{
  "vocab_size": 32000,
  "parallel_block": true,
  "optimizer": "adamw"
}
MLP neurons of a small language model. Each row is named by its layer, matrix (gate and up: input weights) and neuron, and shows model dimensions 448-703. Each number is 500 + 40 x the weight over its row's rms, rounded and kept within 0 to 999. Numbers have three digits each. A neuron's up and down rows have the sign that makes its largest values positive.
After each neuron's rows, "fires after" lists the tokens most often just before its 100 highest values on Wikipedia text that the model never trained on.

L7.gate824:546528482478508553506474460465504502473542569495521530594452490468477518468516580485483490536493464603436510532520500479563472495475474491441494462493555466576486462474435567576461420422504429461464466468497473428543453534522440510533530512459560483542529475534479498547502532512484483539528466392467477560457566505562586503463561528506488506504514559513489510493499450528502449456467538478493482461516507522482463521505458548462481472480576507566572432535545459544482482543505438481562499462438514564580452437495549502452448430461371524495476535510505473490542535494513532489501437518557538496472457531507541527446498582492489571545447511445522522513430536514477540472503465482530497463467553483521511499517520534498475488570382513498515528568523527549501526411494530
L7.up824:482536509490568502490495589481551527537420499513479524513458445466552507534490492495569574469481462514467496446486474476475563512500589563492489516528504468518460459481537606543498525485545509454540506476526492472520480528500487527521486492490477461493458582517532503518527528489516501572450446470502506429447514540437570517505537493485554516551487579427486499500484513536541543461538495555578498470554506510494445521545485566500513514492531483464574559563594518487542487533503489430473475480503503530502505481489477470516432464420459444489469568435499440469561491459450478538520520517506523563501460412478523473466510464533460543532462503459506503484451570454461500534495514501527541484434501521404484454506562507588493517502507615502495534447545509497455506578479478
fires after: " |", "|", ":", ",", " of"

L2.gate738:546498407475554532487516448533521535466536497500489502521487546471511500486478537574526493558472491446567458483539514441535629470510380481555504497513495421435499506503484508489502447486453424487489510548467474499525491535480508522582453469556539402549521494541483507590579531442467523516502468508486498544446444521508521574471440548483550476470421508483495443457486488516532508457459506409505472424520521593513346513497470546517528597500514476424517515510482479490490458459477473564455499482500523417501540488554539486541460557474460578564541473463491523408491527517539517462487440493477497532474472470531495565532520469460525535475533500484494546499488513492470475481553581458447460451475507475436514543535509493532515492482451453522459548524461501474482448467434505
L2.up738:535469582532460418523479537419471509500495442503460524487561533502524484528469553552487478451576554536528501525472464509494521466548524558469511420544517488554445503492489596509487442501422533543483478481485444548522528490480523507544510578549520513516499614586485460571511477494458497450482465456480495486504547539576486534507520532550538520509507514489475494505496511502470456563483495510511479526535518546574507504577509449549426442505472430451399511508511525510451475511483563486491507551539471477508531544482503517551534562575511498589497513528459458523563521470503500536540447546444508498457425424535530577505548507480507525472555513555433567486429555490513468508496534433415503489515472572480547480506477503552530449482546515538529458476485531472479607496516506
fires after: "|", "-", "\n", " December"

L7.gate107:503516469498499496488498482464447525498540483502536484520476530474441500571481562552506573464478552537508572476461543498495534498498551470511477508424487521589488489449565526469479524581512542450518487494499479566491588541529521495526498573490487541411503533458450485515472558510522489479462498472491460485447478451585457525491491484459504552533423549487451492539482558503409440525444551541446456497522447518493495540469473578447507478502642528485423558522445498471499503479504460481492422482517441479466481429467472456524591454564495469481442473486493470462537499443585517520461498460520493516478505461470508458503466528490484565513555459376502509433536508458462525542495541526490472510460488595498527488546529455454504493506492534457498470442489527471525491549509456
L7.up107:555551432477457547498502548498454517601520540505499486483525486496436489532507485435521549485503430480491489545491495522564480595465541586463424512513473497544537424522501547523532464502515408483537532477471523555540529488475568453474488414490473523526493537477499595512459524543533517543548478506524482533502499541455490534476503477488518532523554480528508474453532504552473570538504472501502537558518510468525546408514458461451514513531511455518553452433543557531439535517503550466550570450464522531507490530512501526535497460528497532503508546460498462484506483529534501546510566559526492541443469540532471559492495480528494528496476533492528523521524447454455548488480457501582529541522458466508460510547497550482558485520438512503487513442462523522494583562527542
fires after: " in", ",", " couldn", " |"

L6.gate984:462506450491469512518432431479545532445493495486491463541565544491510493551383534478468508529475484501442527432404483500508496410430505446537489524509503459534541447407498516478506443496509514456455524518478507491489498502517571487493477482509481533561528504417507496455488514524392518512518482442516433496440483484444548444485549524593510479394446611528520516571544469556507526468510440557523480472528508505497510489440514476474553530535548568488509452486493548503487475503475542500530495488425514413472597441512464473527536508469533484515511495584474441507441491440490503540494497480491488522456435586501527539522473506474543519542568451556518524451558511532491445494481496500450476536550452468564473604469532548464489457490485492523490501462501485480504527468551486
L6.up984:563533502474484523576506468496513503494563458533462549541521463507473543542514494512523562535526522456505449531562474514593543546469356483488501480522445468481515463453540463463540537567513506523499466513497517453494534484561476547402479514497478500514468487520473461498478525521576560492512566512512527488554471494503464484495416536567536483523486515509536524463438532436524438464533476481525507518477608546514549517466492502522547545476547514466486482390468485458491550505600406515446462438442458504507556485533439459464464493452424448531494539517537490527484508535425485424505513571498465461529441479562537603483546502478507477506589526535500502601533483552504505556554500523548540578475453431502472504479469573551562518429423450525518460508517560533500433352485444
fires after: ","

L6.gate1546:488514512501498432533457539507500528527468439507528382547536390488560562489395526453541502515506564497514538499500578524448488511538446478430522505529493490516466447523572471531478506521562495466557492404489503508520480528487519493528488465493525557559513547504469488537508469541508493522510484513530510462481531539475495498454500534535569545466529555451542489508540528421530526591522496593545576471467527544443470442535514531507489484507455446533483503554464496498468507580517524501537480552510507539534527473444499484490492526461513457430495460515442452524530467556527457533472453549448453471454530496509519425559449494422568538434458490476536450500440497480476457480470486449451533476492535488519479502433519533426566468510572440442512466502464421457457527476460585
L6.up1546:578521468568564521496496475493491534535435478499500433521472509541475512543536533510500426519545470484464540515361524444534479549515513433466529499570472457571608441503475540496577514449448483485528504482446483487542483523542495466458462535467520459502495512534528458436490484411496501524475492471488520491546548486511469510487508529452507468519523448494442501463509530446535488506513548518477489385491503552502488488423440419550455497582483517526540483517497430585460492477588505500500457558481455516542551486472503494557444496422485444491471478556515469490475505573536534524507525482484438500431500512478491581536489518525466465524482494492477488480489589470555568562473431456568499498464476464498549532403489449486516466456526497459472517460408512576472527547562493
fires after: " |", ":", " 2", " 4", " 5", " 3"

L6.gate884:362550404536566488536425481533490567388560506503522566520490459470538531529536448535531526526496507523441491480522493478461569435492481370489456531490445526543475483536509474482530500519460468484496464529456532461512507494500546470481528490440528539536493455502534517477536479509434480543520525503528567497531426508456531574492522438495556517518563573465488511574456461539512532534476452589561462430502496475535512556462516484516529542516458517478498536493454529511524524538507437547526535563557531521470484525497493549418490482506530517522531555462515587492535516509549592464493556482523541541475459519608502455524479522491435530515489500491465495505573509456492543496412479414476541429470519455537527446522492505499497481522536408563390497507479550504459488521537522
L6.up884:450453437516484459550465570501573488421495486517457463511501489571512528509531498514508498492551530477417486508520502457497483510484436495492494470494495496397509491485507497612452579433565451521517500542534506479503515539479541540502544517466537601524551515522539493533473518494480472459537544506477544505444480498497523468470529450537493543580555477552488562445558486518517510573508465507533575455493429568460497509487525479497586477522515517427437524525478490543506498485475504500472504566486473501494440419465508522502524492485516485548508518426476484533497551559473510466487482474528551587489501507478461448472517460457504519552505488450583507453514431524492542580492576462459466491485506557548467495585493469566464495463475501476464490474484569443535581564462548
fires after: ","

L6.gate763:503549552515492474499442538474562549398457530482530507447546499504483538516478469517551467513489556504494454479457417516566442466492415432535515548520504565517437485438499467508595521502488443469538497505448559524449505501528540505508499500464524537494505480495575394477496473463471515446453462480484448469439439498542485613483482495525488497470485501416476550515500491499540504455462481517450537447558449522578521549493532473402477508484485513498530528501463557540495474426483485545462421487596535493484514466504482547525516448459497487467500537432438469534480497465495547531514495508520504454434556422514523434543573502471491538546501534511595440537480505512540520555534510497458504483444459476481439452495512484513438473498546452556580529500469540559520510505499440
L6.up763:472489462525508516445539490509489574492446572538484547516512467544476491495482596524485496508507506485496496502450550485454506498508384433514424450462520528514449506457556528495533475571507503543553541531506486449501458562515548525492520520529470533439450513548496494437459545522475559458472543576546504599437530434481566468488542479493488469559573456520485439513452538500557516569499468480453530413528425442483482531507513452393527456473520579474515505440508452555544486549481488383514471527480552536481423511480499495515499592479469393555446419527492466477556489479505569555524441519488481477457479484482510471478505479503548588464573499504536511444470551420536476485440514494439540446446530496513423425488466509495493505490546473527446514548494499480488527492420532
fires after: ",", ";", " |", " New", " and", " in"

L7.gate205:471547437468482523417428553503456559498439505498474465476460529429546501488438460473458538516556528438491514459522502420459495510534495514419517468459571567489491525499477537491550521464536448547495480577567543510549459555391509555515458527532522436510550524425531532556526484457483433513504470547516465481461486562522514551469474495504496419496434483471489521478524461436529514445494483504487527513518543503442484557498570538523467540519462509419536521532503440514547456571494478570486526521495383489509457464422468499520517518508494476431554579521538577513496512465540469511577417428437539490435502511567578566486507509491497525518500461495515466496453466421508500522460479485428514522408429525561542553565482520465477554516456532455469477466482476537501523479573472
L7.up205:552506546497401521510414560534495488464497589558499456486474531480481495547496483446510476461458566498473451500483436492418422513516494472493512463458623493535523496507525517570461448468500476501482455472458552482550495465433439485498510521478466558510550542421512485477525490515510544553527443543463530488494527556544561548509422560461435501495448535410454449528515482491524455530457528507474524409483523451474498563504521538457457468492498536509513458488538534435532469465560359485561509480500526457493558574546570470518487501491533510501461536535527486538514505469572448501519514506451486513492429488501547597481535530437506500515587528445505494555546497476571501470430471520487500556489513534524562542544484472473462545517488504457538509426508447578481484463542506
fires after: " from", " From", "From", " in"

L6.gate441:521492439470527456462412485449522459459503542424560464559467549555455471576533579523569512486536533515513491503469515427489550453529476456511551464495448523532508405531532469528472451537560525507501576523536531518472442463477564569559483419527434520456514505484491527479506509456550458405493394406494488547515399410480569589497452525507519506551591520566575521536526488569540516479464444532571516506539459467523552559444567528535502522482475466574559454459498472521518491469545511484459478515465499525490530487537491478549497567549560484463536523496539434502564498542534502472483512468447444497482585521499552479555541564533503509436478483522514440490539516477517479435495535489460548474505519527444451529468496538531495504566546513556482463466495527514485574504537449
L6.up441:461559479545520515519540466514577525498554472575498443580517486517470543491452508399581498555501481454510518535537496497496467514509501475447521498500464464541571545554449557449521523527517461464505414471513529422522508495544473495432478522557479448509486382484497523541552521512453491508504489592494458524527541497536439449504556469481467449563451529521559484542465562507573475495477490491450474473460512507463526511451482516460563471509518446540548500531518545494499564469467504451503423436536491487538492435434513507503605515500488523497473477544468475496433497585541492441528428389495556475470490496536505484490464491474527518465456508455533486496492538532513472571542477530540488504463481527478503480486435448497507515513485460522529466495490449501533509504478544
fires after: ",", " New", " North"

L7.gate146:515515512498518498464430471531459468553517463513476474511565484506504594591460556399476567551497528419544521522495514531513484414564423571479491484553469570495504520497505583508587487460465531499515557466487500503499500556538484456485546549530520495440533483487539473484483581535541559513489454452474468523424511536497527492474545471498595500461561515539473426465435505491477461448514562524535542516497440605497445469504515486463477530482533480465565527477542502520476500521495483448507479521555468557470527521524514479565468478473511565504585521535443504533534512506499412449491511460516454498443520484506537543504427445454514497456397480502433464469530484517506498551522541481499491474439528473380446548556508454519482490397524524400617546500455456458472518489464502
L7.up146:480492491491440586523531514454489538448524513479457541465470543551521483528471557492516482403557473478463541471517507511493508490487548510502450440514553510483537492484497569474466575414506530554500477499507511509485487534620528408502529407470522537387477564557466469555456560454534503440422501542454534530386524577564507505496455510505531531568488447489559509557537501491488420528528545534564505519475484531517498434592500523543541459571523493518485571477475533600443438491502562604502410617551486489470473490491526483492521449555507508457542491453501473467455492483528501490479462484469509495453491520508524527516499433490484527413464523493490438553460553511461563501489498496482474459453565454465581498429473513479552447414503536447556488493543448468489517510517514
fires after: " |", " ", " the"

L2.gate415:502539488517541522522500490560497468487505504510528495532515509498488492449527438516483468512471547602557589502522534477488467427520511474436502558562485508566462487517574514542501542452523484542465493458491547418474559585435448438572538457482474444511563410448538427471523491477500519455480550503456441464508525510519558393516501540493440476516511556567423476447471482534513519536484523496445487514566489456553456555465464538396484420511537526451516538421500530533514506522483479534466462500460459520461525533467526510411519472541478532535518516473547424526433603466582560501582493467565529475512490500519475438412556557452491512479456451495457498484496483575545577515488480476512472461472528505521504451501452530575513466553524520523491527490520540542515594580497458
L2.up415:454505587510472467464464585501477452515566533466494568523504385490496521514571483478529511454531475506450489642545475390489497494494576506448480490497536469541498475445506445452463440458499499460539526428476495552443556508523469518490509485526495542483478550586490441473507568495488526553497486451492520573435457598441563454488472461512515462506517516474449460566573505512522524535463562498496476494500444511497476462488530467515493427463461564434538507423462568571502516476489486541530492426616406484559498497536483450473526567517436488496556507566530528487453520509562519564503527454492501504484443484556409547534511582477505495491527450555497463539490511460541439483492453541514516514517467502516570498496416508454438515539497506503514534450552491527518468467528543
fires after: "'", " in", "’"

L6.gate1317:423535500526501449491435536518499509492524502485540453522500583455589464530545490473512506537451472476496513451415462534421562508492488475517484487475509517568545413490439509483496534569490455460513430537492505495524480483434569516474556459476481457486501527430512511527521538546475533522562469595448509487524543432460503502532528495547519502496514580520516505477559469456498487521560453470469521417527480472427461500506486510559475484517443543498552492468449515494507477492467412515554525461427542519523502432552482496490576558461509478453501506528479421580469458469621432460472501476548525513566476487489587477548499510496573412446451482479556475532513488500483586497474467471524444508424461473479439476439491498477540531489512542481459534487466556466554544492500549
L6.up1317:380568496484508555488419433417539491444441501517542508461524432531473550493457491509419553512489533512512488541491562518496540533494477463482511576439486529536595466502501512495551499507488449528556426465521460494561513538444478521518452453514471506476542486466459592541479431538517480510533467548495484457515493494486521506516454487519533466513545548423474493575471500500510532536553471544475531494488546487557449559522532542467484457507467481527457513482476556509450478422492508450428525602609495510515509464514496481506500509471487506425520474501493541450520516513526459462539467509522501489466471595482542578455457578457535497509494484510564538503490574563495530576473513494493535501371527501456470466457434541481576497528458416450450484513551557524466485551514435
fires after: " |", "|---|---|", ";"

L7.gate1574:523561487566466496485572501532549485498497520506481487525514486574558521465506564452557516458481531527562540495542463507473469503472511443469504510493474510457557488568522553446532532485457523542493499544440388503548489532515525527441493462512523548434488470479525594516537452486493488460498473532469562504474483559507435483487532445512499484526477479514534493485457497519468472431449525497568440492519446501539555507559565517503523563612531513581497481455447537523540511503523481529532495491465468501415505468560492533600496352503464490519540378504483472462508468482531556545522470562556444508506470453434565527537488537525557497527447481536408501509500479533520588486471584483475437554527515416483468418489456568440539556507492484488540565503552478518478482461474456
L7.up1574:535529457531481523561494444456446564477478531467448538497488501483523462431514491514493442503487492475496437452485490439489424509522563591457495532558466517470465496458487513540477608525451460492542546586448466488496449486423572444527469525462507553465578511579454523500505504547533522440505550517520451520433563444622521519534459510475572505546445475442487410561492518565534534490546534510443441597521506493520502435530529451518440462520578569503501474518549527535532505485489477567490462566418532534523453448568506448461572493469462484508518499493532497481513534528502511415492540518489478470526515535476484533511506472525508477496513495464449486439485448439517448471521497515529475539528504526460520479558532428567571493506525445541460534505514530457455563548450535
fires after: "-", " Al", " al", " Ba"

L2.gate1422:490486506563499461482543447534579479430537469515484464534536520490437473522477594494481459528531447495563536550461428533514501493609486437534460453493433489531505501481524531469566471495479458462488524518456458442512479464481505537492442497521509463573543514517510423539549478372505460502448426549497511498470537590556499524419482482496489476541482526512537576478512459533483434537524517488434507497469501538506496522522511534440508509478498458501491484570479533505490508503403470501443537469488575485494549469540449458541498515466503497443556491500490502515539570453461520474540506512497494571554483442473498510486454481476520510472538491551518497436507463510483587545479559415511508496537539502533532528430540505458538527502456447506459499551510440510517476552556538
L2.up1422:512568500489520501566562514502514514525502465559464496466498486578487501575498498445488510470520500490518515470477473472518516446572488496526507475485452477519503520466497509516481593514552615514494498427554578478525539543526503521525533433522489513492501563495525519574478471481439505479454510502534481480450501490533541503528474445498496498478476539485516405404550484435464442487560453468519555552523538524505503489512534527514544496494488550546550465465484503537530538539472566488530452490527449428502437527574463461435476521507457525461504534460490511462539506557522487453529552510501495524452590463526512501481491477498520491471457512483539551512529493584514544525457515509461502474466531511460586497488526474539509435522532445523578508489582514478454525478502478
fires after: " |", ";", " ", "."

L2.gate190:513536505453512467520495543532443529612466522537519481521548538506460511463464559555506560575499488574481434489534465449502494484501477506486464449540552434538462466555496562532486448412529473490554530535463527492571450556532513481433539483600414508452453524452578489493533518469480514533470440470501458480405512540477477529487456471488462538570507523535522460446529524465514486514468511503497490524467537505498486461506474499433567477522526505500544481468501488452441519523529536429495428489436424592514470490472427496562537499527517521534491508496478517435501534526586504520487473491482523516468477500498458485477487534517511477474490482520505401460438545510552455489538450584512508483404519474524493473493455518523482479546536557536483498518490467595523395463447427
L2.up190:546486477439439511477430538529556492447463447447515538524456512516533396516533416461448515559510520496445453487497496552510478514501520519470453497448519513441516480538549445556449416513574427475547522489496483444382512545533425493501476551483515462544513515477545467457530475521569466507563504498538508560483423477469473521455469581509517520509421551501458476496494518444570532425428492516519536466471478518516522596462516500526535493480471442441513505512483507502447535452497528499479550463478465481444523450517498456486495513490510553488474581530467480501508484428567524495571518406482520457488431512480479502542470413502494460540479472440486495470492462437468521549527488535539514538473522523496494495497479523473508537466538523513477565573527477470497459503545514
fires after: " In", "In", " in", " 15", " January", " 17"

L2.gate1565:463452515496469431518547476457482507457481503471530516444492402468509531480505499493496531540487492447528476469527525571519524433521531496423466477519473401448465453440557431505525481549484495530514546504486537520464544516517414477533458429567494454510529478490484431469470480487500520527504504523494431436486406583431512465467474500513557503540507535447513531497507476515500472547522471452466461508512555492505470571524522592473563512567559541468542513535494518545500523465469398515466466488564424514466564493511427490450478516492450439498380530539490544451514496559520453431506422454472500481494566472506498516444515518442467480431411502552414427451491496447510491577516516521529461557574522477487530518549510491507523428441428494558530471461501477532547498496461449
L2.up1565:496458471521538442494547494549473506519499492545443569490567528494509480525556434528614526512565505508508526497491495432489429555488517518467466485513488497551513489500554481485442519488485610545486524483470555542545529476537500536509531559557460482466568486529503511478478469505573465467344467485439468517498526540456517488511488511387431553530568499446501487502525462500484467507450439496465496546491528501480481495453512531521478510444486533488492482497469526484525451456536503544454512486474505540476532471500529388475512504578431479542442531497502513573486528457548583523515449518533479490556501517458503509538533476512583492501409482469514476537481473471499457617534512525510480503541503529483480415516533569515451475438503528491535567466478484526489549455477491
fires after: " did", "'", " does", " do", " unable"

L2.gate1296:498475424522486578532540546466494549507433532515537529515557420441527475505521530493468506606441487451485532397494485444446539448441545542446477474564512433495448530530474525479515522588487532481437549483487544525577455474525505515525579456507443581400511487504521505507510454552437493534487462454546589532483585537499553448467506472572538521567498515557516438494487522443471461507482469490508478538444523513573480485544483543507518487524508482536605554505477516492464506556489571511512476536432523470534452495463487498385530502482486527499565497576494492495440521458565436497468510498528533561509449483524481517482477525513551511516472514564427650531466529531475518508519452502487518554409512501542493461479522468562488478486453517490517450488476504591572476548462514
L2.up1296:479530549534543489513524559436541549536534413440619517512491500508540425569498500572525473461540460435507530491458551450504483511529573459474540492526502541570556492430440519476515571493579438459483484479506506467541528488499533445469538484466475561470465506466472521558532489483519468474480520368456450472510526598484526506502477499534464491436493508448467430476509555523541458531574502491440457426567500403576516514476505469534571523519563440514421511555518591523520432515509474471434509446544498506499537471480418471574450510498479534489454451488451481468520489485505565529491480440454448498484470448531555482474503516495568486543489506475470510460452483459534548542495478518529535517526494547465548537520461543433449471472513460515454571439458518492502498496498479
fires after: " the", " a", "s", " in"

L6.gate1564:471533512488468498492462510469460475566531460512532563491492489459474549458477533473432412521554478507554599549534507464516522488506480485502520479471466538525547455406542481517488495546535437475539488537545456512515471513445518546434473539435499555524567436545495529508470529531439472557464457551474499465520525489565511436573466548471507507458525598556492486486495506420488509420550431477479480520479508575556415458505522504462501476542525542564498514548499503531521530507483451526476444554434564481541501541555574504549512514465533449506484567565424509548509487533491450466455526501523472499458521477424562431549543454490499473460459552436528525485497505444572464503488456521525555475488494473553481502512541524450552478459559551408516529473475505541469488413490473
L6.up1564:412505555552490490449468434446491518452494536488520554553582533516474480471456513540466468564462490543507518398503475458523534503459459507460507415479454469478522479457494551481498554527452544566490478492500464505500479520514474499500580493504497491498508469461528537554478480496518554546500490516429477511495486616538513474487521450508606481462530570451546532521501497483505531520547529498517531525528489464465372540527463517490508474513553478541456488523441513500498547470565522436539451460492535500548541452473443438532565509529497526495500472501483477498463537425498451456516464483470521593489553566544495535546473477504474525494429528441478504433476493560502422532499526513464466479448533484485487556478504590488562522522545443509517464448518472536539546513512470
fires after: " |", ";", " ", " 0"

L6.gate1156:490606502467532532460541405471498402420471470518525429573497451501517502492509520523481465514511510476470535475559485478533505490544527556510454499477534574535455425479553480443485525533554507501549523535522456480545470510483503530586483545502508494502455454489526496481517493501521520469487509501443493520500497534506584528494519491466502520538611572469470539475502549496427506548513525532534440461474511452487452483494540580515599476433604464494468495526476453531467525532398563481507479426443441561503447492479458558475493482523476452483492485488481509500539558554525524542542499461484435473535517466519486497554521540565541511593470506544486490455551452480514534484493478558489520566445474508495516500518488472480493489541514508529538552490445470559444512469442556
L6.up1156:471467556517507568538491517452453506507474474537544530505473502538460401505525500485545529498529508572433512505455577540503476494478534538492453410482492488433548509488519436504549530459527515516535459497564491537493499506438536506519483492509460430528483479497474443512529482498567494583501497423456478481419502498442533492499525446484519509493486483413479489574560490483532493503529494490563473436467567512425496479520464520441471442447522550511548435480453378498538470575546447489532485490515478482512448403472584527459493539582475504444462447481503487466524515570504531496485463534466466519554487450423518436492454572492509525597429510506466472567519567486450569445481487490554530474492465559447500455461514451552514533488448527432519557515479549458534487498516538
fires after: " |", ";", "|", " /", ","

L6.gate799:459488551523498499518507426515507490510487445491513532555423524497565451568473501497489589588437581497534498490537500444472559600501478508498536462520448543542470501510519419507626464547490516498515601480584533467519541456504462502526523470512475567528527489500462446510481434473494463479527482527460514509540469517537514517432553540468509454603489447531524487530511515379487479519455439540472537489508503583517489510527523502501538480521477514543473492490514519464450515510456565472579498515474462448546471447489452519444544486513539527464433502421470485385541495551507521448524508476465515498484478444490484566457465430553538534507487508547539453479541485533531485556549516465399537547478498579513520494555514501516507593513438483541540409596479472452459459527490448
L6.up799:498498431500526464490502506507481562472510453487395494550500521531441518476491436471480448487485430456500595515475600570535488482501471477555528409511556475466528494489509466512495504426518512466471452443513537551546508541501564483552551443544511445497477493485455560552536536545451478480483555570471535568501595507470425464484550473479526554481471477569500486375521517468502533484478476561506580505492513530472494414499517471537476555504558432436513501501507508521538466580548488489521515520461472475489481457472484464442520481509450529446517490482551506485527446446504494554477466515468553487516520525475538471559465500489554539587495505494458576492470531523454496409479487487517497546499557510439451475532599470510476518459434564456478517502528545506427496462571614
fires after: " |", ";", "|", "."

L6.gate1046:505534546532496561484471563521533496409547523443480440520546525462510476604455535478507489558529533554426445445529537477565477496526398542491507499517466462509528505477545532504587509504476483436548532471555536528500501489528531516501486487512505454515487506463504494467523465537490560519485475495556499576560550484546515571479563543441534480488482563503514459558504522601501461490449430521559477544455505601501547478509505512539495507493485517572513518561484546531488477515470511450490496444487467475532479449519463480574605492508538452432466517500490402428419527515476516534463528430461516498494524532543516493496481544454465551541531443464534555483498504517490519543547492448515533552601502555440474519434489498477493476504555524531453474429490518439540516501489504
L6.up1046:421502481541488455486495482503547471434478469478520526516476472513441506527540526473499449513463505433464458458473585441493589493432402501483508473536497464468527473487484463490492510523541558528445549498514481515474456491541548545481499541522542490490531505544523461487513474432441499531452537513538515536490447479507436481502561412559489571495446513490526499477457484551462445494481470518575505479500504496513472469487510539462536495504473464462577534437508565515495550462526507526507481470472496562488542488476491485495569450548479479522492438456489476491494535502498554454502535534484511502472537443481455513472517433448504551449495493467527505422531429464472447482540474551497529490461535525534415470526484505593499551520508568560534457506552519446522494503459489
fires after: ",", " New", " North"

L2.gate768:512500493461415490477474474452468533488594510463510408539493493594544476494538533508507471508456455513474541443514518467523567571438471534486511396556515448475520492551646523546516439526477455476488472499494510491471507547516525454503498441511512469497542549430553526453498485490466465472450544443437477523431488471493531530489533479547428448498512521562565463492578506529552428483492531484570492529460554475489417474532457504512480542416459534569537465465505493406550467493523515538541474449479467473488518436514472483532506521583525504447501436507550387452509485488462477503517438469500552480468519526555528453536462518498469496517509508512468547479447528470558530429508481603472483487496461520501505586511539508529516498485476484452515569472442500541593521435496445
L2.up768:513555399527475552432486514483439425565521539508522549515517515465554448520516502459472571523501435539468444462484486587494482461540423554544425438505517491497544473445555478479495475445477484494558529494559485440429486576531487505449494535528465462489475472472552503483506491494528518491472555461516437560438433466467576542461543490547469509447460537530495538580545484520424456567532555499495504528506501466502421430501444482560542524495556566496534491483520520426541535533446545565536512433495497491520524523471478504437581567549504522472545468484522484519475469539550584534476459434597475487479447511463439440425452599457601555507523509522523532468464443469439516430491488495514497481483470532552512522536486519454533493489426449484430496478451545512557569546526430
fires after: ".", ",", "ك", " |", "ب", " was"

L2.gate355:566505499484477523498547467588556536517539487496509444510497456532456478422471447455523506585513547537520488562456449488485520538426506507513482481501432489602478501485496500522467516546530522494471530429536554449467518514551480506476499403472482497520537501521519519527499551546510556516419524442542446514500486573534519543452475466583537521495503473562562424513569499471486522445512488444548473512448566480553475535502497512488518456510506510566472479488500529527491459488527538476550526486519440569483569508518492473502490536484486549487499482527530489498470503567482429464466520501507507506456457472525509549451512514459449501509483519458528526512445501419506552570462491503544571451502508482466575557474534527517504441474514530517581475455430526596541464526523483
L2.up355:583451472558556521480458495485479541543546462556485505522474483471517555518536488507561512445511520508525601506475499442474500447406456485487517476518481563469476466545550538519414507509537514564483453461510456533448470518590426450487556488529456473536529539524476502454529477477490543489391530543469500490490461537502481536482506468474526508494495497516542448469515449473469480542485446477544532434493461485622496473424507530522507528469576523556451560457580466465483520521575515450487497498455495520457483478577437461496541552479406485558501529453468534513493466480478392491430540551499446560431540473559439533478525508533508514487441466476564606403483472530423545565495509463513538532544535422505486535453536513534544463458496433455562495467519505550557497436475475
fires after: " 0", " |", " 1", " 2", " 0;", " 3"

L2.gate497:520522520474491535491547491574526448473508480490490490447506545544484522502466418498496434567515527446517506477489534527431499509511491533510489504527484504463486525495454453492545504569469491487593460517467541438506413551520451517467468496492500542508494518526480524538542405539430418542537437523494546508415469589533511481474463489522509544445499498502505425494372518504548465558475552465496479521530548481516478472542508470463553458474464545460525420546528506470447479530461497485485521445524460466463442474558483462537525570533426422499463529471504416499538413416511521528546489505493493525437457456459501518511525531542521539491517506471553476507489523484471456474533513408504472435472521471534449496484516476493503543490538512550468445457463427452531550465522485
L2.up497:461473556480452435529519573478525503459465519458443460548535474544412548463507559506490464523517535494531504528442461445540549495516482451568462526472522547477438499485509496499574450475413482487486561511554551481519525506535481581531512479582525447517564503502468474539535491538465431493465514519453523512506488568510464547486490499564485402430502561560507520430430521467421503567533524422471459524517506514515536405435453507525527485430556505475456531510533582527475515491493462535507467465507473417535459535491413539528453483500450506455523527513533523457599478469515540533587538551565484459538524473447562617511470506446515473432505505507573556506490466522492495472464494545527549501595507480502524513504500543454482513533542490479562491603518506485540456508415524
fires after: " |", " the", "-", " Formats", "|", ";"

L7.gate1458:558525483518530486486503499545485491454540549447519465497516525438583535527500475504505481510528513466464492576509564560505526507520506495533472451508440514573539467439508533492498529497460417436492470485468532564502483518495396623503486580489460494595429536530532475507495486545526456507444462452490525540486537521478480499455573476512482604484461513572500465432483438494454557514482543514536526493476538449424480472422561541478541525524546566521496526533549489462486512536546480484517529476475446445469540461549466473583505518489510508517448460496454465486509469454435532463505449497589475491483517438476545546433434509439523502505458504450433490509497518458533508483468531562508519521486543477523514503456534555486534491494479471522541514555478445498469542576499420
L7.up1458:518515475435540535532509493561530526507494469552508498451539500483556471511473517518535492520482446504567547504487474480617507401537528472502515528486531497432445466469466494563507513508552487489449517452520489470549482518477440534484495418486509511545475497487555498414516433465493420582477443458560499516630491488468565443475586497524471551512541516574466581458530534478473487565479549503475510492509470469480464439442458498525464531496472486439489457524433541527500552428498464491481551542527493429419569485486457481522442456560497519437562520516478450457512568486544557536518469495560537503485590484424582504479542573471528437475492496444463542478496471493562546496501522514407519536506514459504521477531514582427442512567500542511540498522482484499541525506575459
fires after: " |", "\n", "|"